Weights of a small GPT-style language model, trained from scratch on English Wikipedia: RMSNorm before each block, a variant of Adam for these matrices.
MLP neurons of a small language model. Each row is named by its layer, matrix (down: output weights) and neuron, and shows model dimensions 416-543. Each number is 500 + 40 x the weight over its row's rms, rounded and kept within 0 to 999. Numbers have three digits each. A neuron's up and down rows have the sign that makes its largest values positive.
A block is one neuron, or neurons of one layer that tend to fire together. Before each block is what it responds to, as a language model described it from the Wikipedia text at the highest values.

Responds to: Digits in year numbers
L2.down194:396498506461570553563528585435460462480436517440506487588498557433558557491476507549474469424443510443437506457491492519510548536408457513433448502517473459525545516503463557490554561483494427444512524545501483513487479467416492564528468544442467538514507492529531439472450419467508493505574495473462552527475501466530480509489454467516540494524532405485447477529513490434522454496556
L2.down1332:462453513479501481506547482510474487526526485478584520463521471495543470474491453509551458514459524413479499508503442484513496561577546534461507528498547497481481493518519512438443563492505484565457476581507487456526474543446523526500499495469617567535468422515502483519540510523516577492527535501526469482451563547463509551511377485476484436547424462526514523502561479466487465455483
L2.down2102:448539498412484505531500501421518531461486522505503440573516512535532558523406469495483474483541457508510459467505444523429476529544466572521452512515543483514519488483484532488498535470560541453461456510533463427512467491536525507493561501566509548501553470560480515514523495550513470543489484528560507488519460475541554495542509533517491444445554537513491513521529429476509466393522
L2.down2264:502505519496448476480518478485514488482490512457401363534438499527456478509471487516526554471520494524520457472473495437443488521467522427503541447484496509495526525540551600471459529576505509435487561443512388482495492504475484525499495487502553503466496545553494464529417455531560395483492529553480538496502507483487553358522460514563506440550509441510441493522504501503527512489564

Responds to: Month names in dates
L4.down1374:470576548475495529401471515473535517492525457437489497432487483450455567497436505521478485504504539426492510581468483487572483509511442493446538391522465600532534507566496489467459498595468544468517527519504464498473556495555456534490465495512548475528476529524471550519504516515581490470561509488570523549496540562474558498524524484531432488447444489502604487502519447463538449518453

Responds to: Paragraph-break second newline
L2.down595:446517573461528509409500555496522489534529437564484537487502530499474539504442529527568414492441495563558495507411477535432541510510549479436514533472573533563494531468434505478430552512565520509453473503500492439454473526487509524478500410461576519512517465522555488488527510426506536461468527468413449490487494514412505479526496469509522475478488472507544491441520502550451463493523
L2.down867:539504520515486506512517506485483500470478489495428457500468538483460516505526494578508455458472460508502478496432476539527572522454442478501542538485461512506493537520534511445507506482522552470526509495501517499519553577532476498432568478514520559518524523568464478508572474489538570526479501510499553499497533514469497540580567492507532478454531532446469495413511522509478500476519
L2.down1675:529485558450437520506533486491460539500492447523412494428523521512473522456484514467496442474457478534560554522475552529537491454474497527394464519548563475451474499499499534445500459512534543548509452520522521458519458531526477534458531494498482496519488500484472509521493443516520474517524559506518515440422524574442571436497576456494523452470481524451451496489542538420454477526494
L2.down2302:475495482551486494511459382543534504465553481520501490480519590523479466517471619500514486519503490571476504517450489487498534497523541504463486567487488519480531553524437439496512448468514481457552495485447490486529487453448484429446518449535551425422460453541471534557498491432539595457480500559515538531505530484464504455501487501459481499487490513518566480450456495491530518485506

Responds to: Preposition-like word starts
L3.down238:467490493498529475457419455461515515473476522526534494495508485488523505434536473545515490563457485619507516459550417459474455444445499506540456464552468445470485536516481460425516495472493538541506498513404510555473486503506512483501531484488474440500478447496555487536497452465451417456472494450450466462496511474441461484495471531521469491487406495503543528412525523481490492500462
L3.down335:546495556493494463528556494534495437462448540457500557454496525469470511458508439480506551514473546518486481501615442437502507471472466509471521507518531494502457451522496510456500545477455479495546501442409541498444474461458525468429542513472542479523462473534539493489520539470514525503479584547459479406508473504516463502484505581497523546540506421448530503581498474545529571571504
L3.down479:433448485530475576547501480487480502587475479495493491552507480551547548483458529502493479496540465434492474484472486552535512541578445490551458435482408531496512527522480488507436500444510463495520512544471574537517561488479461419513482614516501438486521493522510396485478514492424543507473495492497459433544415497522549474409501512542573505542446496478486540559525495491532448471405
L3.down531:471432539553471536520529566513451520535541454501452453545480456485525442518526453499566436537457559516531469505448510522417467538548488540469514554528434549424506577491511531478535531464499542483505534494520463499453553502544524502531481467479514465501515511586484424543514427534612518491467507458457496507520472554512567463450488484520547476559503489396530499462511508468566408410506
L3.down772:472541419510483529464485528534486603512487494479479533469461505547481528563502506473548559551539607453489499569550442535477471508471417471461503565473577497509453496512500447478481471461493514533489585414521500588500516439470501504504432519500510463490513539507505476474452453468506525543565543492487503488465483524566538516491447541483502544435465426439473578440478435519493462521431
L3.down950:543507484486509509525490512499522483517437474536484509503566533494522518518537495544513534504501512439511516441540559450476522552508568459544460538454459539519506531494489490465505466455522451468465533491531491500516540471526479508542517553497445549489418504534529473418568480467467432490444519419453507377556510494555529572539470441528452541501452499530471479430509472469490497380516
L3.down1147:500511478439449464495463436482495475537472565476497513505499462515579519498446558495513514466558478419476482502503472526557515453585468490503516445522466490482401548461525537528474501513578535518485498506435536494507452508473502458536462476517583488483482467417531452413435515491524525588568418457530477421538432502505519502501449528570473543460431525440572528532533549561551545507513
L3.down1245:452550519462512569509461455540558473515491523499522551516533542501543491475498468510517476429575482492518488515480435476592443486525544506454481410494504499530467460544465466510453472469459504537540544558533484486464504511520508483511485438489553445524502440529592529506479455520473469595515504414521532512524494469450578512474488488500450494463521468477566523544529472368567483492449
L3.down1372:522491546560548460505547481530471529515504461550579525503539519580469423456490438499512456537539470568517530548533517587458500477591482511504397423583460509530521477510489531523490475474466488425540491462507524493377472498516493489444490536519439495435429506542443434515469534635523560520453465448450490518494481460476485528475491461532493527568415524475600475511529566542495559543481
L3.down1495:469524452451547576560523416480502488540506506504536453545437496501489456446557560529424515437527477505443468529574527497413487481512434614423448462433573495535478588441493502499517487551552483578422531547471525497513523572510461450449479483452515551444514505455528539497465455452465545466540465487493521454496472596526604503476416501481476513498456502525509507483534510564473456426547
L3.down1660:494459431490525489522560427532431530558532514506438512511503467549555496526507411453473530538484495519493539527536402492485525485505509524520430523488504531509543559491515517509500542540483453549469541482497455526491534477537429415583496468447540530492527519496440460460441446546481525467555589530424463485494463507449494520508482542423578461474566525497496548467517497532468454534551
L3.down1736:528501489533598522496485458521549527543525558505482552508561478471575488415492509520512549499540452467540521446548565513487542454562498544430539540532572503454472472432491460521512409523468527592507565624526483436504462506520507504551566531602482417559470545569563521438486540483451511491463540574485513601508491499521539567472496526470544499453486512485579465508509500443469495511459
L3.down1768:467551474452518474548483501511534493470522467554543533564502492486496500430524510525506510577448593500453467506467517458455530489505450531509548512495431514506448448526467528525544494477491488549526518541453485482519517531488477480514475481539538529511492453486491498433464460460491549506510520491572494627469440491574485522511562499477501519458459518448532477419502524515471540487533
L3.down1780:508499431533557480529485450573531535518431516517541475485430481531566508424560437547538499506548436462546451416498503511549540537512528501469467529484526510542510499420543465532455399456526489535444593560573466505595495562517489490561474473489494476494483516485460461481515484548486405485486521474458459526485540468479525560501402473530497522546474531559474564461455495518496493501554
L3.down2226:451497483507536488509526543450556455486524571470538516546526477540499508488499486455528454451547526484476428536496469538523577465492475521463515498535514476435557542487481448556541505518528461518549459495507515532537523527436577506559492526465511521511542528450487488486555499478585361507504551507493523453482468474524513504461474562481456502492393478584467574466527469545461441478498
L3.down2241:441495459554483471485518538494466543564497493492531453469468527503470523434544517455522478497474444451484502512457477497493516497538452460514463470529459479503504541410469496520573484546546471531518562436471543478532585459552504535514541514544507536531480554536530550585432458547504553534512486525475496554496485568527512549515541519361540442477505497466490554488538536418469541524536

Responds to: Blank-line paragraph breaks
L3.down224:552430502532432458467571556507511515548543473490467514495543532445461491480534554504480491462495495548482526560448549515453513507513542473493478461491455484526465486515454494468483578487549499526588397567480509460492504492577518450454519502506531506496537529448505495450461453437494436536517504430475503484600489524456456384526527473471454533507535469463498535510523512546490415480530
L3.down312:553493487535509475522577556530570566517536535499471561490540503523520494460485555523593427578575514423491528524527474579526556465607457506533492521545438488545510547518508544473484534509510505551500507472469475552505556444514526470470486519476498537510496517511605446517517527474525529467531484471526472494455492482486470379452478437461429434508489493503494523486544442489538505577421
L3.down603:445453546511527515463457468472515479465517528467481481488516515566528499446536520574509496514588452527470506488440453525475601509548523526567484522478434480495512599492471533494467529489560529554493455484424516463463564469501503516503517448487459510534510505550453509455509454485507541484503551530523581508487517525453570441510473471513506502506494456474605539498493522514459511482510
L3.down609:480431459539465517556460495438488561482487449525475528529507552498505547475457478480575558485495479512486430520503517563465471497465512463509550427561493513563470480554503501467540584508531499540489567494520475410502464548483514443425463454423502497527531532477480447497490469549484518518521457438463441513501508540561433457614539516462510455432515479540549486492454519526519468558497
L3.down900:466494470525572500503482502509518513534449484541507488493510470521530492448512469510543433448550447476486546482475572476481515482503469479486553466497395525513549452493475528561508455475540502527514476472504503461488535464493508467592489562494450533512441536486485490503539511519534538490475438500520488474508483540457513461517538487489467497504542448450502487499519510521474558468523
L3.down1074:526446430490480544490572441504547528501564473509481458525490505533532514531462529486501491505504497456399522428474511548510472501488486456507493428531568518516410512493473532460535495462491506544507477477518479499469559443530469565522572509503545533490503521558514496476517448536523496531470483458446534490557492411509475506474549560446558489511502519448522468507527524513484576526480
L3.down1100:527508481438472576474549477463451423522539439521517487494484499474506455605556496523491535542546523503503560543578555619399543528474487478479508519441464477518529445502504526492550530482424469499549539596554515508531529499577513479449526502493533472472509452492503507539481486445573464559511493451538560462601520462508553603520479458453504547441471573495465457484521513505479487512461
L3.down1280:479444459471522488484474501452469513503541505553506472473483445523484473443433554523496504527599494518513543548497599492485479511456515543456409394519547508469464493487434457444484522478532489544554520410540455510504541429547538476466505445532531549527424507510566528425578534478510526461507507528488547481530483511496484452528531566512541516457556521522476503424478539504504520508417
L3.down1364:528519477596492459527468494505507535502500505511530543555522448528539518524488445520527504566501498513537525551454543480557518543455505451521538440546456503516499510565500472535441466532511521507537498467505503551520484474486509443510522440562475565536497506474510546541523463503468599509547495514526513468455475479493489445479527539541551514463468455460536483458538538455505442506506
L3.down1412:519452465518501458469560489495465453470547499542502515556528518478571483440566467531525498478533433533518498541462520462480434484461525564475414504497549499515460471440451528454561472480476486525560482516479497529494572525480487539492496478520535431592535496570474449405533485533527569471516453472526500484469482523498484521528469474508564543510496478529576486441436488477523525458489
L3.down1631:501528503570523483515506483484526540525470478451500548494441507476490501486492551543508483527510458481499443530497499474501553529478475563518486487558523556524559510504451495431485502516524523496564492516497540499548543461485505430465539445481511480504476534493512495473590534461448580488502422519502481513531491484500500498521527566472491504432517521508540494470504483533482546508560
L3.down1728:454472527532560492427499426541515498520507487526517512547483505494466530517461471487475498468496496526585617500504498497428462453479479473464544450537474479547558491488544546423474544505508444442506531515419497530457419531451489523489574539568484511495514447488461440496484552478478510533485462476442549432506558524509550576523535498503432558449483543523524551514453560535535456511496
L3.down1810:523478490526521545493496469487487513477449529464498467512495507555486537470481424483565426495470490507501519537521586486470476547520523536481506519472451503460481555502480518506493488461465439453499523489448495442490449462486501464570491508488491520562477536484526469511447414406506574476482438514526487448463527498487499477487483465479546468585415497457539576433494516449527534468456
L3.down2077:458524505491563503527484493411534497546555483501522540509488596538512478519477514438524488502446535499513457508472478492499462441512509489509475512550435475535525542526486505523451572563451395492553530518480518475512535497563489476579506464518552481509516490441433460564520508507497507509460553412424460491500547496504526460438383562450522566521445512493571461536504509494474448482472
L3.down2097:542497533482468538505492569551503447445546431527518474554451445513526533537510469518470496520533536541579582495474553473555513467481495510528473474581516481476495520536506508507486512536478461513562546573454554469560487534534478554506552495533444521471490464482585539477494420497560444473509445490540474522507515566506494468506476584507491478489442484536506477489422520531391477506553
L3.down2135:477525466467556540461457471511470519507445548560524510506489484548522496521458475445536462533504560559497477517426411502557403536536520495450427477508511484484510573559543444438554525476523489542536540558496482489492500560447510476508514496562446584494552496479483512467505535492454498482550504514543587456542559470509515493507573509518492500596422560448537504509530480520435491451438

Responds to: Prepositions and the prefix over
L2.down380:446489480546526511560512469576561460460515556486519533481505473487504487518517489505551482542550491495463516529567470569485406473471466532425434430458474509428478467551552516513516475523526480391491491542485560474503502503494451455531484558440474420485476545437469434442524494407508522450564576452516499434383602459459568613485484549417454503552503498557531471492513530559472469506488
L2.down500:411446459594468470524454482544501480570485536551440497483421494436512485572431437541487520520554426548494507477532420481526525429518441523458481436503584519472547503425498474443508519530506558547497589551496512502479526548497511450409493490527507471481548416495492461426472536552548528449535458541492396524470580449550524408490518581521506504514496478433548480453498426508491609517538
L2.down1357:476545463473557450470528462539452431552527500545452495491519512475447544530547526475551440489527519517547487488536536549535460480520427567497491487486423493505479543485548549486529547506523484427514500500503507572496474517617504454469519432514521421461563453516487484473480497522474571480527504442486470476456550499468568489499430446472565538415557457439538525513507419528466488486516
L2.down1677:404506537480531517502477453497540507522519514514524496448579462510550535499506543492556508476547501530483491494487549527507421553563501500549535562547572555467538478461520463464539540436487516448559502508555523432497482506531535445444494490443505483512557440542524516432554436524515535483496524553512481498490519513531535397465491468461481508497509424561569533498432437420480520431544

Responds to: Paragraph and section boundaries
L4.down2144:527482442390503476427528463479466512485460564483482442512459520525548461470536461596512455489537549481462499429478480497488466483507514495495482462542521468535492480487470505554529502526482458509492431484493495468505481469537475545428462523491453467541530518513498478521498487500512431484487480484429460496535529453486425507511501532451455489485488558497452488529426500462515559492455

Responds to: Second year in ranges
L3.down3:471531513547467548485487462500468458558529459534533570512502481483438477477482474515474463555538475437533529499505529508458557514500496451512514468473526504536492541478437473465443438500413439468524509520484548484461512522515521474480477526515495518484510519481472517514503518495478726478518566475446502525502475501509496482550508499510488544507598522486540491463492462540470538490486
L3.down457:448541486534472561499466501519514539480510472529497475523550453523542556419535617532556471499495488446450521450457479471494550594483532486504469534513463471600488452556524551486516437508515524558449451484549509547522527569438537470513566490494469477534534527498488495491560555505584553496520540534461513511486544432485463518478548450462528490505510438473514540472451479551610511463507
L3.down462:502511580483549477465497491602553492500474552510511485464497447502464496477451461469453454546477445474475477489468497498480487541488569542513495439508556469558499455428425594403480491517490499517467510463508531502429540472481509492491472591508536546510520402549510556551542520522468531454453475565525498501440522474495464520460524539524520487524565491517602492489459460481518493502499
L3.down618:486495550498514501515417450470485521434518456504432499479505488481543504548541485408544447511446467506518448507483528540493594527509538498458507506432458636502530509453456502485449531522543519455520493589460537541600543473487529556579590579456559522487522460515453599534551571491517490516578484513509507412508490461457461467468489457512519500521581503462525563429497493423471472467512
L3.down678:459514580500486541548501520517505485507480531587479553502551418518503463494486519514471460495564486547497465493442469537518498546442522528494522426492534478467459530514510485475511501504520497492498553522535463527483523560367454526428541525525529557477555506548536549500502530494526582555467428532532443510514525530534506523516524550514473429499548507481597536536449535533534508451554
L3.down684:534507430438475504484473553569455500540505429461541474541489582581490531558509441427489570507524460528502505528531590556546494605506486474457483519452552480542507542537525516453477536498447502537487460539552456494537504502522509511513438494498447532473509524431433506510488543546527514519451491492544496562469515416564493562469501462490498458470481546476450466563534518496542486500505
L3.down847:589515453527463523514567514484509461503525489492426507448522525442505519513551440476512564482541456482454492507527486396386524541545517524530518454494439548484524485472456446491505541535567423473510528542460550449512545485484536492527520519446525404505448552415538518459466456441536462451418421503469489449519554515593507551477451460474473492477496512481552495502558616428485552424540
L3.down895:447496459536576548478462586453529473477498466468480480440477498469467511501476458506496471420631520568436530505468510464471519461539497490493512488514481521500545486496402446509514487517506566586536523515592495428540478571505489473522556487460540425424531568471508531408498487470505535552529559496491495470554521498476544413514529476504597512462514532448510523514492505511535509449537
L3.down907:492450575542424622489507507485505521511524439518424457503533440477479568506484423504487476469503463523531515547471502513484497527520519444507489531574455501473483481512533445478539483471500523461540553515495493494534551465484553474410452456547523540435510513492465523523583589476569571531507454490497501446502458537560496545426461540505463519535544526514489468493466518515561526552569
L3.down1171:511552514520485490536491502505456456476472583527495514453520485534494510437572465537509469503504463510456488487529500510484484516528504478581437495506464477586449507511502502462464461445459559513496470470519505549534538538515489586505510486449554500468453503466658495498405477546506454486430524507492567550501550498588446432501535482525492490520489439592474448475524447493503479539526
L3.down1321:596499494564553482549528510493444470459488480544500444466475484538483474501483501505521498455551487481446546467453489558563534581462538525501445496522537453489486552518449457466517490469456528530527578534511561479544514486506488564531476514500528535534458530473456548481477521408504535512504526515461503482506556508511536516494429516559443475582483541587460505591500533484480482517474
L3.down1375:560493406488505466539576471501469497439488472522454564433499493523531494492564531503472516496569505517495500431443493480502587514513442508442505521472519577510516529519457521545498468512461445512491428454557500491482474471518558560503490387468451476479478558473499520536477533518459465469467456486401536510494544444563443521519475510483478437509501482486554478465410489534482566477509
L3.down1394:498527547538492485470549487496487451480518450509518606459477490490472516450512538508494574511581525492421520475458500508414511514527515525530493483483533482511429472525456499510517464531560420481571568491467500457511551483467567433471519416471478539551463472525599456424547496481507496486515522488487499555441489507578566484491455558513438468505477473504579487452504455494508491474548
L3.down1491:518572486485537557449440480473527492512501522491450524455531520438523531419520507481441540515567477544537498486508516524490464528475472473486505490490488462500525513503480480499514538401501438550502470541499482460515414544447476557506503456418486440541522533456523477511548497553509477475502549539511511434509469517565536517475384487474459567557476483481420535464545450477487485512491
L3.down1665:489580499486464496529499526536413630493474498504471525578527556491533483554508513408481490519484479528491501496453505487507467479616547542521473510490525500485479449494562522539543490474468468463518520422538458449556422483540507490495453477481511441530488468470452505492522559603455458475534592473516459485515471495550500483548552531482486471422495541513455485567470502515501480444506
L3.down2268:538502515509458483522574522498464501437517491550570521472521508517458500500498557449510519467510485509567572529543537464461503577450511528495583486499499508434475533567552468511497511542500533548494413459514546495478423475457545478471504513519411508469506500517504514539515478591576499413532473450421558436485543431522473408542510496504496521509533542482562486486576523466550539531529

Responds to: Season-year second digits
L4.down1149:487520511567481511501555533483516511524533554474503394531531543534486430524528522499473520454482514481544469479486454536469501504478478482534503448457550517506541513470486483588468569481445505495520465506459546503505578453516536554476422538494428479459485484498500530501554467469572460495523527516446557502508435469518433505488464486510526416538484494464507482559513532439538493541522

Responds to: Words before quantities
L4.down727:527529476464565448534495396473497446536476462546473530503542480458522551466529461465519436510511521544500524436498443498518578520545528534523535461490494382404477489450510508462515448517532507498501478525532457429546496434538469417483552481458489525560531423525528466460488519492426495504584533484484454472444537442509549512563589540493433539475505484488467466473489515484555483449511

Responds to: Month names in dates
L2.down300:503511481504485535464571497454499467456525513507504467457498492543472504489549501577479517399507507506502510541430488419468456522483438488583556450547522468561464438475501535469510458521475499474521482486467474439459499516516492437476502460482509513463491501529452465437503451453454509483499501523555514498455521438488559572441531554474499464501478508550458525503429423552505456561477
L2.down1429:521483527435447420523478444400424475478449483508520492489526407455537470426471560557512489456513508453518465538441494484523530597436567496475465578597440457549447460491487479516492513552486467473571523528553489497431522494506518481538521498499466438538520520487530522481517566490528505488536517439555485516440529556415579475471479501438555470537502500475418514534502499513509527517517
L2.down2024:477526461548555533481487512570544561504484535523463547440512507499480495502459581493549491453524509473538488549468517540471470551518485507440526527546537461498502492485483538465545511574519442498581461463503500410469554528567548537430564526426486508478498548574412463417453505484461499485469455482513503502445496549480550565594468568477429512480477462477522473523547511565506558533524
L2.down2033:429475581495479469539476515508481509516558458479508483465496483494520533444495482539519497538490470496512545445478436473531491539484521566523522526509502468574526439521470536522530439507569499474496524418455413401511501525464503524552485547452450498476427516536495483533477495456493484478512474509506496559544386514512495555575583529493516552534513487536508517520503481563520502468513